Part of a small language model's weights: vocabulary 4275, RMSNorm before each block.
MLP neurons of a small language model. Each row is named by its layer, matrix (gate and up: input weights) and neuron, and shows model dimensions 16-111. Each number is 500 + 25 x the weight over its row's rms, rounded and kept within 0 to 999. Numbers have three digits each. A neuron's up and down rows have the sign that makes its largest values positive.
A block is one neuron, or neurons of one layer that tend to fire together. After each block is what it responds to, as a language model described it from the Wikipedia text at the highest values.

L7.gate5:494543486466510530504543476523464541453532541492500472549521465489471518485506490468522501504531458529509488506536477461482506473529509466523487527509501435506472509527457511477485518525484484517520524491474557509537485472499512485515534485477498481461517497512508485487531522474512490504
L7.up5:454508523465521472508525495523523512482488523522523553499525509477491453511493477526467482520523516545499514512498530497494532509496478489476470504553460475542490510459511525477559474499462544449507472492456516499499519471479519514486530492505515510523500531470474456523506493449507476497
L7.gate135:538536523480489499523501513518482515481471480508523506531492503488511529574491503474515458500510494523493548485525540552485500526528516516498433550528517481527465517474492500515516474509492440509501506513501486487496536490471480488520487507494550498440509515499488505478513484492480497533
L7.up135:478534495478523501447532468483473512462481478513525510475474480531489545532534481492517533525494514487487468482516508466499485451488470499511513531498459506489464518519495531480516469504500481452530499527487505512485479536491485486488502478501500498496515512490483475506602510486490462476
L7.gate335:484532496473511500473471513541494537515508477529524533532498536488506540495547492458529539488526475506510508509510523536503482497530501533544522488481475484532494510475477468507483523480417529492500491512472513518508479499468469530495488503486507476496487525491539467488474486523483487492
L7.up335:515542496522498512505522481499505547497487484518490539509502546544488481464470499521517493499543477481481519490493464519518522452479524475490554464468469524492422508519507498486487493555496488531520490471497491511531457498460492489489537510509503512511532493550485484561510488460492454568
L7.gate637:474509468500496530520505467473537510463500469519484461464483480488501511482512481506516517442505517482465510512473489495545526458480522486527485498511491493500482487496493528507523543484508496498506494535469475507516487514536475504504510461479472507546505531511488487524512489481520472479
L7.up637:519487492485490518488500481441474492484460510505505504486488506526499533512540514482506542544530525454499580504476538505526500463499492517478498552455518477459511527463494503522513465493520473482526505501531475460535466495490464492569528520462540462523504501454486538509505502478498488473
Main verb after subject. The first verb or linker after a sentence's subject noun phrase, especially is/was after a Wikipedia lead's name and birth-date parenthesis, plus also, has, became.

L7.gate166:537523481497505463500540510493531479486550485516496530506496434515495513457537507478502494497488517489499471509499495456501495492471478473483521514511490517488479497516420476521501498484475505533516538517447504489548508500545518563501493473475467523513481451510456535512496508511469456535
L7.up166:550503455526502547512503559533510480533493483518520468476477495485472501501511527523499488496514495522477509534513516531494480565481519467462500480524494463497492517499480497533449497483508460472525450509467489499537486529567483488499484459493514513461548506536481486513469494526480487480
L7.gate301:546527449507499549494508494504461471523497500522474497510517457457518535444524478525532462485536526519483462472514510505504546502441504509516502503465500464470505500547485468514540520477513525476520510520502495464521490490516459496461547487474514485506526474503487500503463542512539473493
L7.up301:533523517495472512486480485554465499491484486538477470510487496541504499490534528486526514524531508532516449494468485502495521495462495510499527474439531510499493495481496485532484513448475482495533459537560505523523508519441487517490477487458535516491517465496491463507472499523531483494
L7.gate454:530458535502473522528447542508504500519484476490484494459445472482483493494466537490535499457469503459523479472521517491495494488506483508537505527495453509467528495562480556471517489504455500489453546516499503487532496495506482461541508553524519508481564496495527506522507504518481473522
L7.up454:549504515501489560463520530488471528490486490529503488523510457513505496490475521506486492469484544493491502485485506531502491506488500462474520492499520498502519531470478510512509496499508524483462472455504509484457505471476553467458472530474516485486512486513558509475515535500497481515
L7.gate477:449498493499446527515534513463505518504490484474458496481499491461473493462495532466510506476529447532514464525518481492489512537513489512504489539539518503492463468460497487494547459497514514477491504470513509493539524481472502575488493541514472486455560527471511491490516526483489535493
L7.up477:533522504516476502453520481523475508473520483484509484467517492504504527510504524508505471450488500508488492483503487527523505539497509532461454492469515480493456480505498447494526512496460478488521459508490527498536527455505501537486517538508532479547551497500535509538493498469493473480
Mid-name syllable fragments. Interior word pieces of foreign or unusual proper names, often in tables or lists (St-au, Szcz-ec-in, S-ou-cy, Włodarcz-y-k), plus auxiliaries was/been after has/have.

L4.gate45:489459487518480514514475468500507546520470509492490537517521520533501546501492479522501495436534471478516487528487457469502472491478489530481535458509505484488494514518442524561500502487502505516488543502488493525512489493477502507476500512507506487504517497460478492495481460511461518427
L4.up45:476480461504529527515490478486523520534442502519493546498516511549468567489475469512528471465507495499468522485498487519457557515482484511508536470528458494540469467517469512554489521476489529442508541480491459494537513529506469508507503517519492484476500476452469475517467526489498519510
L4.gate77:526462534500480482528454523537517502526500462536490484523508542522496497500509486515502511468467486498519508511507485501504467440537566526512475517521499562492506464496503468493525494512482504469495477522489511530532536493507504509547513503518481521492537488523457473531523507464473490525
L4.up77:489503512532493503462444492499507474497466484496482502482509506505469465531495496498487517511498501480495513533514505468489531520503508503493510529556496542468445521486507506463547510458498504535562503523442513497497467508535547522520536478491535527448523495526492508508536530499523521492
L4.gate85:489514533444523546487529502506473510526493506529508490470501512506455480446478454484487454534487495516504481504495510487478501480490525490510489496512469478461556517509510465502490458536470497501549529531481478510471526529476497490497487493482473498474497473484497498472507468452540504528
L4.up85:521476523475448486487543533496475497504497471477521500495473537511498495481532512487478526529470462469515479511488528517462518519454517490497497476471474476503491506494438499489523438508497471524496481515488468503455506550472487485501502497492456472513520471532503515513486502511519505529
L4.gate89:494454542490526550503494474498538536522516516504497500522504497533487501495525487500529503511502487478506513536545512520524492487447468516499492476535491527457519490493512467551546454522500509496487504502498488477467480458501501509470498509492476526521497450474485485490477482502504499465
L4.up89:505481524485490528522495541467525505509501518512479498479537523497490515450511531501457511499532517496503531528514510534530528501532537523532464482513506495482469497504497446552523497521533497448483514510472529467536447507475538501490507492454495503509489536523493497537509505476526527577
L4.gate116:525525474521550508514469489530494457492471495494500501489475501500483482487561498468503536477460550507463424521534501493475534543459496502514435516516516491456512490459484463494535522501494501526494450502495494485547515491500502520543487497523497442482488505476482489495474477531509502506
L4.up116:504533518494478487486527514445481514475436507526500493501480517515539484471544453493479548469512497554505516497479494523505533553492515494522514504495444491481482464469505492527508443515448495488495477447484527473494473490502476463491501519502506507532459483483525495472513547513468485492
L4.gate242:514519495512493492476470531526464488514489562480516522481510485491475470566501479488510480490533490465555513489495518496521522510465484492476490485467513486459471486503497489522492544476456517507521504469504488483472514470470508500520504505503506495525485515553479481465496484517430513520
L4.up242:516474508526488516501513442483498519501488466501477535452499498501517463505555501520475481510487535517532521499462492473479510499477502505492501526533442475489489510467522571461509503512555505460516532498493503514554462484506457507554464505510489502552497506547502462503492494510505486553
L4.gate287:500480489443565483511466495489510479501447462547526505522519471494484507481550502507532488516499493490496516486478475501473523512500509474512531494511496516442514500551486507517523539486505508482518501492507492507526466480497486468524541488516492521509502448487457458505506505484524499516
L4.up287:460493542466501509512487513548465528501482504508508487497475532498496487537478460480478476533542498454510528524492508490466512491463517522508450514534480514476496524537508482502521504503504487467484451479468516460502555491494528473547456475493517519517479517495480494524549515526475470476
L4.gate335:486518505469514506490472520477522513492517536519509575490555515508474517528584521496529508485497510500510473516504516499532519509478497501520499502535471510514452523486436494510519486501498492461471510561494564490528517514483480480463539527444479513539482446494540526523515504477499498479
L4.up335:472464489510529514457439485527540481510536537506480479512520488524513487507530523517557512460486478527486512496508503517527505512532497554509538463496485491480527445490514502541502483527517462496491474501479501497483502530494482503476498456469465489481480503484444510503494524529559496458
L4.gate401:499519501506482545489545504463509516530502534521496490486533502475521507538510486501525533471491491539512523501477505516499511507530538485558511478506483491518531485546492492485508512501491484523481499525467495509528465496479473487495528458472529530535561457508533477549527535477506505510
L4.up401:455518481471518492486500538527457510469502507524496482500502484502526485509471501490481477521510467514524458462519538490511505485504516470516542530448507505516544480505488516501552525455524494548534499476495544523516499564495474497485514517505537538466510487491493480474503463486473490507
L4.gate422:498514502504471492529506502504489519463514559518531470499450498473483472511508477534523497510511496488491521461467493476462428464559534502498470508537467511508495480528466515504530506499502525479550483534468548519501531495483503530522510472550556530517487469545486491480510470477535503510
L4.up422:514498533460523511509446508507513483470516480523492515489492471496527500516486525519493534503521482500529500495499562501492493481519507467490490499483492512500541513551475548475458499512474499491537465468496501441502517534514457481530486495532545514511481462538467532466496560548485546475
L4.gate546:496478472501511474481494464479500538494494526494499454492511512486482481486500481525509500486524482491475457511489491484506526533521484515536514467449483491493527512484484517461562533493503476472472501451453504486482519539490486528503515464497480521462538488523472518469462543499502508454
L4.up546:495520453495498516470472488453491486522558502513497516530536488513491543507477493522537499503503516537427531460503536492488455490507557502471498511495538545531489463481488508542486528497457528471461505506491476501457525538468470517506499518470503525458557476485515483507521433470495514479
L4.gate590:553504479476491514475452511516526526484469454469496506537519475544478487531511482512510518481553492534511517532498506508453544531450491512496442479537503499513477495480502526521520533517519459495514484511510489514500515479487454488510495493519466511541512498472506498497511503510492486520
L4.up590:509480461477515514515475474478510544466481481531532545546481523542488511478537468507483478468526459503504545508517512500462508514467480528489499457540496530475509481525459462503512465457491479457507480518490468538526467464489532531524495516517552521495526496493486491518519486516479518512
L4.gate612:529515461494515488517515519513476511486508485544527497549477501496499487502537488512515541519497469496469488468469471476465450493490504481539482496511492515474506535459475505472482530510482469500502549494466486487466474482556562496485514546529515455492488524490470499523503484516462469467
L4.up612:484531505489480455494490483512494517504511489512493468558475527504530497483475511476488487494453493489516503541531524527480509502520511492535477519496482504507514498563494495525482510534496500486496497505466480479504479538534478471530515498470514467516506478490461433511468504519533530502
L4.gate618:530472481479489523482487516499532490513507469538478521487523549502496513505522465530513516495500481505464528486522497504545529502512463510523505493492435478493531460466452524479546527539507487490523512475495500500514472510502519528534490492524507493541489487471473521533468452471491544501
L4.up618:485481452518513520523541521511520474481552496529536511482510493464514499469515450511489506497471450522474495475519470464544531494520490483464462475480496531494511498476491535477484526503502502449499513489506516472517501483514489493500479472484519502527511466483499495481470482458524518516
L4.gate653:468511530438534498538489471468502473520493467524486522477483511482508443474507482520448520522482472444520510499505492489479517461494518488446505511517465506460517504503494485486488498505491480559490506497466507501499504516485461482505472452487492473461504465479480504480529492584527508505
L4.up653:504517485473489459534512463495517524479543493490511497471482479483460449468547512500513520522469500527488457495510525551507452473477495452477501531518513505461503500516494503520495504505477543469493471519475521486510496549508546536507525523503497478495500495516475495507485507559519544483
L4.gate669:528504510506493531559492522487460520539490528564512537495510564526467489470543500499526491527487470527541535536516498537480523523535474523498495499472533522526472505471485507518465518520513506518483525487526500528502477500532527538476516490498465516526530449509528501468484492489502515510
L4.up669:528500492506463506509484518507537510502480514502520494509487466525508471523544512508575480475481581501521485496526506513543518521497488459535515478476524514482479503509480459490554523521492520511508505461485474508505477487480510516455512509453523483502560490505519487521514510489488492513
Article and section openings. Section-heading "==" markers after a paragraph break, and the first "is"/"was" of a Wikipedia article's lead sentence, e.g. "Walnut Grove is", "==History==".

L7.gate304:533492489506483497488523515496520474494486493494482516505463511562496511518478443498492494481499460489483504510494489516483503514500457507527447483487495456506490507480503479500486509526510491510511462524533491465475473490479463480511458501497510538465497522493477526516507489496526508499
L7.up304:504489516496486489474482520484500468527470493492432537508487431521492506508511508538547477493474512540474469495498481464517505479469466479478465507498485503529466491476478515462484482485504534485530531523499524513461513461496531537462510510534478507536494505490554525460513482483480470527
L7.gate579:486494481490514505475485489517507553532504519513512495489477495526547495494512507512487489486511490469511476481486530503475487476533490503514469510544516508548499502486483546530470503515486494475470508503506522422503448486492513473531498531539479493479489499512519511513485455491503523488
L7.up579:494483503503546499469474494487512528514534508509475516485486548563530499541488507512484482494457498465534504536509467481497524456485510508506519515461479513530534515468504464467526478487530460464524491503499510516474459514513472442490479513489481468489531506564464496512480477485484481535
L7.gate723:494484491532462500439502484499491484536549502493549486498503550528512503456520514506496523522524504529456515499471492454487486529499535541520547482533544475494505452500534493489518495504440536494509503545519483520475466503508489557469497499501502466508516458515488519528491454509460550518
L7.up723:466513504508505527510526506493499519503461462490522538497522523515446507525520531509483515441505485505442524550486518522482516497483476485502470510467493490521536465477507501484499494504538460508483510463512485456497469507528489507428518472470468507508515492484494447488493513534521517502
L7.gate728:550575497500505500469521515494511515500497507489537483503463528528523492508523500465507471512520537534518471498528511494515527511453498528483489519489525472530461495496499550459551500505517465489555522474507480502497515469484483450511505484458442521493480511496490539509545483517523513505
L7.up728:527461491510479479522542492506521538471537513505521512500437460491535493469529504498485506488543500562508492539529470511499501531493511492483517498523536512534501506549479484506542520456498493479506459529536488522483506476515472466515502540484495510481532533536511525524551518496497512484
Section and paragraph boundaries. Fires on closing == after Wikipedia section headings (Career, Reception, Background) and on periods ending paragraphs, e.g. census "males." before "For every".

L2.gate388:492503495511471485474522520520500480505542538543541475526439429521489484481507518500466480562461512517516502527492528490557528500482467488491522528507482504493523532502483470469471502483525524511497508456481494482498509489498513511519518504451505540494532467481492489499473515532510493486
L2.up388:487494488491527474487511505540515519525484464485552478519462491473526524486528523512473455536476510470516498495504531525470510525510453505477535529515509481462445466527489510538470498526500517499511529481469493495466535484518478537477494516489533453486488495492502478444501517525459477498
Sentence and section ends. Periods, paragraph breaks and heading markers ending a sentence or section, mostly in sports biographies after a team, club or match, e.g. "win away to Motherwell.", "free agent in 2024.", "== Military career ==".

L2.gate142:472550485494498488520479495482533558448522488512484522540497443462495474475543466484480563527471517480495478557501508512512499484518517501508506546477490492462499475533489528469536525492455475513479501516545482479522505489514489504510507440516510510493534495506507523537508462512484505509
L2.up142:497473524513502506506493552539510521492446508472479519533522473456491513469512492532504524484499492455540483531539547520507562528512515476469466462503445511467458495481474506491559488518501497494549471482505504515536475476489524488457504477497546523530493522496510481581508452537496526528
Lead-sentence copula. The verb is, was or were after the subject's name in a Wikipedia article's opening sentence (X is a village; Y was a congressman); weaker hits on scattered mid-word pieces and table markup.

L4.gate25:518485486483507480538503484486513520495528494515468517477534493509455483487491474489498488466492496520554526484488502489540461539471519490481465495493491449494487521545518506528527527531506493512507506533457530514459525527492489528491476532481534531499508520481475469520505495486538467470
L4.up25:477515516521478464497489501517561506480508483477490496497496503525467488510470508480511475524494494440510486499528482476505501548539495519496479498481467492487494541502529549496504477495516497518510509518564474511525521520466539521509506501521480504494493537481496498493499455538488473488
L4.gate73:507502483464503494508527469536499503481493502523525489462483514525502528507503513518498479480483489501530454423511494465509461460537525496529444488471482464488477508558518488507518487489472498484497543504534540475492525512511503553500532493465536494513535529477485471520476498514485539487
L4.up73:510503514522500500487477547505503432479517452516515502556490533498470472526500478460490502507538494480474503510500468467462529531516507521512547512459454530573518497530518530503517471512492472525498520460493482511503557501522540465469480506506505513452500474486495500474494488525504507481
L4.gate117:518496467484527534509535457456489491510509518524510515500558527451499503530516517490525521517481511534527506502494503489506484527474483527494468518490484508497499538538495458477466501510490458483468549487480514517500470523546506530510513504488535473492486497471503458501511469482487501538
L4.up117:513495495501499495521481475513470495501478544484493512487522466483512543497512489441493512488495547474484519507500472482485549506495532511522492549451476502543520563521539543503504485494466476499471507505448505488479505517519576526530489542504496526473504514508457525468479505483459490474
L4.gate234:458502523504508475506484538523462458465534503515489502494508485522537485472503538524508545497498455538525488527529516462555481501544459511459470532499433488504469506512503474517523510503489512520465521505507511497486525509500545513510477508520500532498504538451499512519489499498488502459
L4.up234:482469475544474556543560523483486491476492526534486529520530494498537459470493519451489514499494508549508525497515488476524504516499497552489554494527485496517475537481534500480501476492516459477521505506525514465484564469472522543541499507515472518485511545504459515492519521487504486503
L4.gate267:483515524514472491474459507477524502479488521497517495509490525486473490514527500530470512498534533519498476453513519490485470519490498500517504479476491483508471483502487466500506488492541506465470487484527518496508503489476502511510504541495476532457474470522489511488482505495511482513
L4.up267:480481542491498552503506524513525535461484492508479483500479510482506498488549529516493517480514488518526460515502476569480464466482494499482486493500518504483499491502518480519486554522501467508465491474501528475478517486523567536443473496503454445446540524508494524524513506502517484496
L4.gate359:480543484500549511500462479524514445501510490473512513552458460469501483492492488484442493524470505458514488473507477471496518471492501523525514487458522547520488553546526531549512497488490481538487533533474441487490516497526459494517519504503523490478532507466526488528469562498502508484
L4.up359:508503570455478482475547435519519455503533522478521526541501513445466494494508495515464485472518477483488491513512496483485492561490510486498476505512486532565462505501531493494495484497507491522530536493505486515478490515481522511455517476514518496524495485474499489499465485482546521460
L4.gate383:525541555524508549482508481548486512507489524492532495527495509492488523518490488511502551501507499511492506492514508500513494519504473537537510490467470523517479521464519526512490521529489481550501514468500474490465486483519511451518505482516539505525508464471502510461487499449502521516
L4.up383:540511542509479481477504500512472482558522510492492495462515471555486530440483479485490531459522485502452540501517535524471518493486562520536488522546490505538512490494564460517490511450498498469507553523504504452508493470558496488506518481471513469499493520506471508535498482486500534513
L4.gate404:472431506523506510483470487509506468541474518485475514520485524500448516510476515527506487498517577500507457533523519506466515488519469469508486571496497510493482491493457540529522473502477488493541536504518462489523506483490484497468478471503508503482494485500485514504489468533508530477
L4.up404:501518519510484485445475509509509497478519492494530457523513504487484542458504468462511511536483496477563520501493458538481496489493447476496474495453517509531449502548534523492514506508500515505476464484529488501482467531497522517467516487485503536500520488482522525493504473534492472499
L4.gate409:501489472469496475525492493489534450490515476501476507488467485517485531484510519511463484504539495496479471501486534481513465501493499478534465492464529508536464498499500506467504533519480475478545482510527456505506511492508474541480508491559520497428480490497479465527468499514520499466
L4.up409:440459499518504455502532489507530525483546513489496494497470485518523524494477438491502500421556484496501523479504455485492510520476503505497495573484463532535470474560483487500488486493462474524528485555493476478478502472517527560495474532572507462496482474533499541475474483503476523479
L4.gate423:460485499529543507501490507509478509483512503532505549524492501560494503510487523510491526486503528486538528504485508527501529505539480519539508509485520487547490546510500503514491494500516484491501505542505493493512504518542506510492544457545525520484510474503460478521536463482496534493
L4.up423:517539517548490506511467465501489483504425450528469515514530473491500523459520554467491509487477498512505461505502505492488484477479485482542476497536486497507530498521504508509513463521464507516542502508498517467495502496460494498522479473527518486505483537502494508493511488468528542460
L4.gate463:500479477485508493517469518507527469497479524494515544513496463567482484533490501462509484444508522492523456516497511517493492520562503504518534523508499529503497524480512536561501523467532451525497480457522480453485466499493499515516518461508491501517529531518497491508502439523494532481
L4.up463:455511521483528494481505527532490486509518506491487502464504539491533461445458475510512504507507467491483512533489491471436518504521493481517490502497518486523491497499491492514489461537468520482493458544554551516520487520554473485492521519516541501473520500518520516464463511492466493469
L4.gate533:508479488475513514506498523524494480530472486537515484472447490524513479500502523507492483476510469519495523501493504464501499510504462520504442475532500503509479517459487476521444478530500515495518512503520514474523493479528485491507502462468509466459520486494495497468474505477516474493
L4.up533:498510496508544461544486495489516472496493513505500518507517482451480523511508501491450529497505523480518486507499511516475480524545504534518503531457499498497516496525545497478506509532435472513446486514545496496502470471524458495465490510481493542549515540473517525478507492500493519532
L4.gate564:487436493507527520470498491514530440473476532482509494472506483473503458520483489562482506467536468483506470527498455509489472501465512514493487546530500505505508517559523491538554481501509523514503500506546554507514456499516508513492520495516469452453511524522506492486513509513516497480
L4.up564:460495463545512525500536451497486485540507516510509494504512514496525524509487462518487572515509493500488543481503466519489495465472488526507474504476523484522470480493510543476482464510478458475549504518536502496468547506499513539480500469508533522482458481455487527484496466483520536493
L4.gate645:504462499506535522518487509476500471463483513511473491453483471514466476539528457486507529466461518526523509498499517494507520473495496469510499544516482535485496480530565430501524529511503487491508526480496522427445470516522495495533482502527549494505511494520493527484506527505529493488
L4.up645:466490490489502488486504519481456476533504505476456470509507480480487471483470493509512492504479463485503489504525502556505470480490508514462452526513471487523494531545519516446564486529465522496493534499507510479512503543529505478502515492508476505494544494508481467507507478451518516491
L4.gate675:481474522488505546510543497492530470497533557501507504542518495449529501505443516538474496564531507567497514480537503498513495515488487508490503462508524547491541498562451500507497483503494529471508483526495497484492521487517506483448466548477471513482514505471442525502459500527506502491
L4.up675:478457530500491539509560486497496533544486493524488534508525564515491517481488468478465522452527499522421480499517529466527521529507539489481460472516522548505550496496501523520476482472504493508479537511537527506495549497560471528470511517549544519502481506507496508515499529537475531504
L4.gate687:463508537496517502531502470548446462507513506521541521543509488529480503495506463513465548509485539539520428481497519479502462520509474508555523466504444477559471509501501470496520525482467509515460503502529514503536461519470498490527512501495493535484524538525525482483497553496492486501
L4.up687:509495507456465522484528463516523517508522513480478495491510506460466497494488506514490472499492555466508512446524476539515497502501548497469498521542474488525473527509542562499504542512495535482540537509466508466522453533521508518494529472504479514477506506477524489476487495530536528491
Mid-name word pieces. Fragments inside personal names, often foreign ones, such as accented letters and middle pieces like González, Bergquist and Cvitanović, plus middle initials like James S.

L2.gate446:508468546534491510489500513519471481502510519499490465476483478529508538489487473510511529521539549520507485492424509502539508491513469479520476518527501461499494500536516475515524501484531483450486500495525528487534532516507472526485461500518491520479501521500504537483447494522508535505
L2.up446:505459556560521507484509503541519503497514489522509447508479502483514515503518518450504485473497518459557490498501492540497506467507435542511439525503494475516475500481501453518553507482506488505472536481515487516525532469518509501475479497507459486483509496513506493513502533518491510505
Early fragments in foreign names. Word-internal pieces, often accented vowels, right after a word's first letter, mostly in foreign names and lists: B-é-dié, B-ü-rki, Kom-á-rno.

L4.gate87:460463502487541513502474513478486542460467516487486536498544498509487519509515472528496506506480453456494491566534503506466508497497511518513499497508483497511504477563504482493504480531451469457465488485521506488504473470491500475472483494468481471542504573507488517530477506510475486490
L4.up87:493497436506479479475458515439500547489510454500518494506503497460499537500511537521485531503490523516523530492506504481472465452488536523527495472507474498454514490508498505526520501520551511467496478484486484492484511499472474502475517497434495513458507466537549472516481508509535504508
L4.gate97:509454530470531527477492513501464490501510520487454509559491491547497518460501490514502535514505484558497518497460523499518461551508459545473510463533521481512515533495469475479500520470515499530508470489520484505485482496497440485492522508428504514489499505473497466506460522509481474447
L4.up97:512530483492511495458488513463497482490475554470466530511529534501503514504518479520510526550464489532502502532507522504488508522459458508490515516488486504478510475479474453482507517486502503552476508511550494511476512474530461505502503465490497518479496511502468522525529494504533509436
L4.gate133:511481478494511508448492570500497512485506489485524512471534487503456563546512476540488481476466481511508507527479509528485468521489503525536491474498499486515468513527473485492498466560478482481506510486473534476523461543488481529485548471467473510482495501538459483519465483494524508494
L4.up133:521470482474543507423483530483536512530521480504515530468547494465478541513512460544481481472440499484509510540512493515483460502490482509550472489487495483485489523511469503471494483541467466480524490479476545491531504530497503520480545488489456502509493510487480496503469481510533512521
L4.gate201:540482512493502520469479550489493493527530475465517514497517482489494505527566548524518513520511522473530483496468521502510514491471481524459527500482513513501489519515499502518519506524526502452516491482483541503507458466534482523501523504503506499530519497497549521566503523507534410506
L4.up201:484480499446509504491511523498496527525525524467482479497492498471472464490502520498505476551490514566518481551522481520504519471517526548448509458471525489489542465485479481504517486538516542506542492511453514519509470455514483492500476483466483534498506513502496498467522517499495477457
L4.gate223:480516508532552534469520521495479481500501485504525554475555490502523535535502501495498509524526488521493519502523514493507496506499522515500453470532536420466499460489478504465528496487500472450529442516460528461485524546465493498496525478484497490513482493514469532529519484462543520491
L4.up223:509492561472561492446498519477478484507546489503483507497489506488519543497499464476500482511488468515496470461490482488492486495497461495479496496490508531527517470497452480488508512542545439485505447472484483485518479499490529518461514502498502487514493498490462499511514510490512491480
L4.gate381:501468504448519500489492515539478510487502477494506504482560506491506529516520511574548492489513495511491511505533502498468509521506517498478504521500482513487512508481495508444530548526427482484512543508486529533529526460468454515517506520473539495494498531511519541515504501483494496526
L4.up381:532452503505487506477503519500506482498465464521487495494507486499443523545526475556515508471498527487517474524494554527512495526464501489498532500536479537509489515497542468449470507482498485481497492486514495502538453514495509498456512514490500447469488498526459470492501524517553513520
L4.gate393:518491443510508515460484504488524533517479485520466488543492497451429489509510471511472489514525492498494481533488486458501539513444511476504516478503489546510507485564498462527540476480483558528526525509510523528479524509524466507501495538528485529471542489509528499510479485526455482506
L4.up393:517495447527460482461482524479558520487514513541501537434477509536460504474499526495529501491491515496478492504485472480475503472495488435501506493458487468475497512484504516488494498438533568461496472530553548475498493510504471495504492510475465517485528468521530500532550553489495496569
L4.gate492:515496501492485443513504515461476514503539476485513534485556455506460546560523482524469492481513476465505501495493469505482470497466496519544501502494485481525487490538467498487495527547504458511469499494495507472516474502483497522454484506489537509498498475504482482513458486493502534517
L4.up492:530515509506542527470487552458484494487502498459517535514505484489447521473556485520475460457520510509507481556471521482478507509456491521546472495493522502517473490490507485521503520500516548499515515512518551488486483509470484499493550503449493560511483521483468550522481515498502529497
L4.gate589:510461478481482477481494522527510540510491468478513498508533459513473536494476485539476464448502488501495471516463515506503495486500535500549501492518477504502499511506498487491530491526472468495499503475486539511499483527510478492490512445482459524503494507503480531546447447514498500473
L4.up589:529492482483454491459548525495520495485501481498481517449550456480520547511512493529538488476485528495485501548530540525497498456531473497471517495490480504501484514513504463508499475502504496500542495503463482484507468511464506496528519497504462519509500487507446457502510523511454486540
L4.gate693:541491494471524480509510530495501490512482502496537518480499512532508512562540488519507443450485482532544508527505518530531520510502519522517504514503451487470510491492469521509532483494476512473470485499489514543476494521485475515511524508507486473439471505525521428530497506455508506523
L4.up693:521503512503509512483499500490481510497526514517504504488537481528483590516471529482514463454501507535494491554524509513487519534464472476540490533493517501497524532496544537507468463558465499459545523489468503482518496524511539529492489477499478517487476500448488514486484496511515505523
L4.gate701:523478509527534488436524537506512502479533490498519500497549459541498520521513468494504485487460504489489512549494478554512468499497477500549454466472500512498511482532458520454536493533511486461503490515532518541512501508521502526496516500480506532519462516513476469485513493509540502515
L4.up701:554524457482494498456515523544517505481488527474534532498507495544506511501523514518496426499460533500517500505462547475453459530503490490529505530502452506501484483507450523461511499493477535502530473479514494514497503498510517492488569515503488507527471468487502511465477465465492478534
L4.gate714:520475474431546472489500507494507505524464515525527449484519486529477515520532456525513500480467527575481535498486490500531521545529492463515477503515541430495536469463502538494530506507496492482495488504552494497521445474482453533552516494498486468504484488530507466491508508508528489492
L4.up714:508485497512496487479522510506456491489512505529498473527542498520470512519486472563483499446483493522485504515512554458483514506469515550503480466482488536494510506552502507504533515518497522497537506503482490457530492510492546577513539529478527540501483511502495529470423462506480521492
L4.gate718:525527524469513488502459534456474520499491514528478507540490494492520491517507498516535488452498482521503522487529538517466492536505467520525460511482470479487464494531529512551512547458440502491509519492500440529500489511472520534494512465459474500488483492532490464460491481527495491482
L4.up718:502503495546492483501477488483471505511545465512502502473519492487443510510535456488503522513482472475473503525517520480521492498523484458464505467490498434486496532541485486470486508518484478501472449485434548514496511506455530514504497505493467524488477515533473492497479481485529503480
L4.gate741:497487497516520517475493528526524515471512536472534494517499488487444484466504506512477512513466454499486518516483450520480541482497506500554483509475505448480462516510491483483513503504480488479522523472495553462499478558498528515493515489493501533479521520492526484490430522479544506472
L4.up741:500499503458511511467456546497537507502533502540514523522512490492472539502491505489557480477481478508498488480528510512497540540518521513520495488482507518472500496529461523525481509510463470468488494521506547538490530487518499509495540522533469536468454474544521491531488446492559491501
L4.gate742:544488451488509466448473497487497486461502462491529553483517477497526519487506452545502478449465506494525500503489504547481477517470474511530490462487533467476477511504480527488511507571480474503489481540459505470505524508464476515462564495504441524499501481501460508526475489536522509518
L4.up742:497496478542509494480500547455515501455494475510525513478526484501451519558513468506501487466463500504489449493508518503470483520509473540562475520515474502484476490492498502482512485492496462475503495477507533516547476514481500510476533538518502489500524500503499493526476496501548497526
L4.gate750:497477477530503482459476502515517513500472467488489518490510492491480501509483510500457521498478542500521521487514490521489494539481514480501502466484558460518475493478488496459457546466482498484562504475469569509449438553503524519501528491504475489518503536496496501501512475501510510514
L4.up750:470517496550506488446484486516455470539466478513482571492537511504428531504523487535510486524473497493475474466493502505528490508514480507474521494519491526478504486481513480479521470529519506516504499493481521477487463511505508527494506516487453511526486536531488506507501471487504461506
Paragraph-ending breaks. Fires on the token that closes a paragraph, table or list, usually a period plus a blank line, right before a new == section heading or a new paragraph.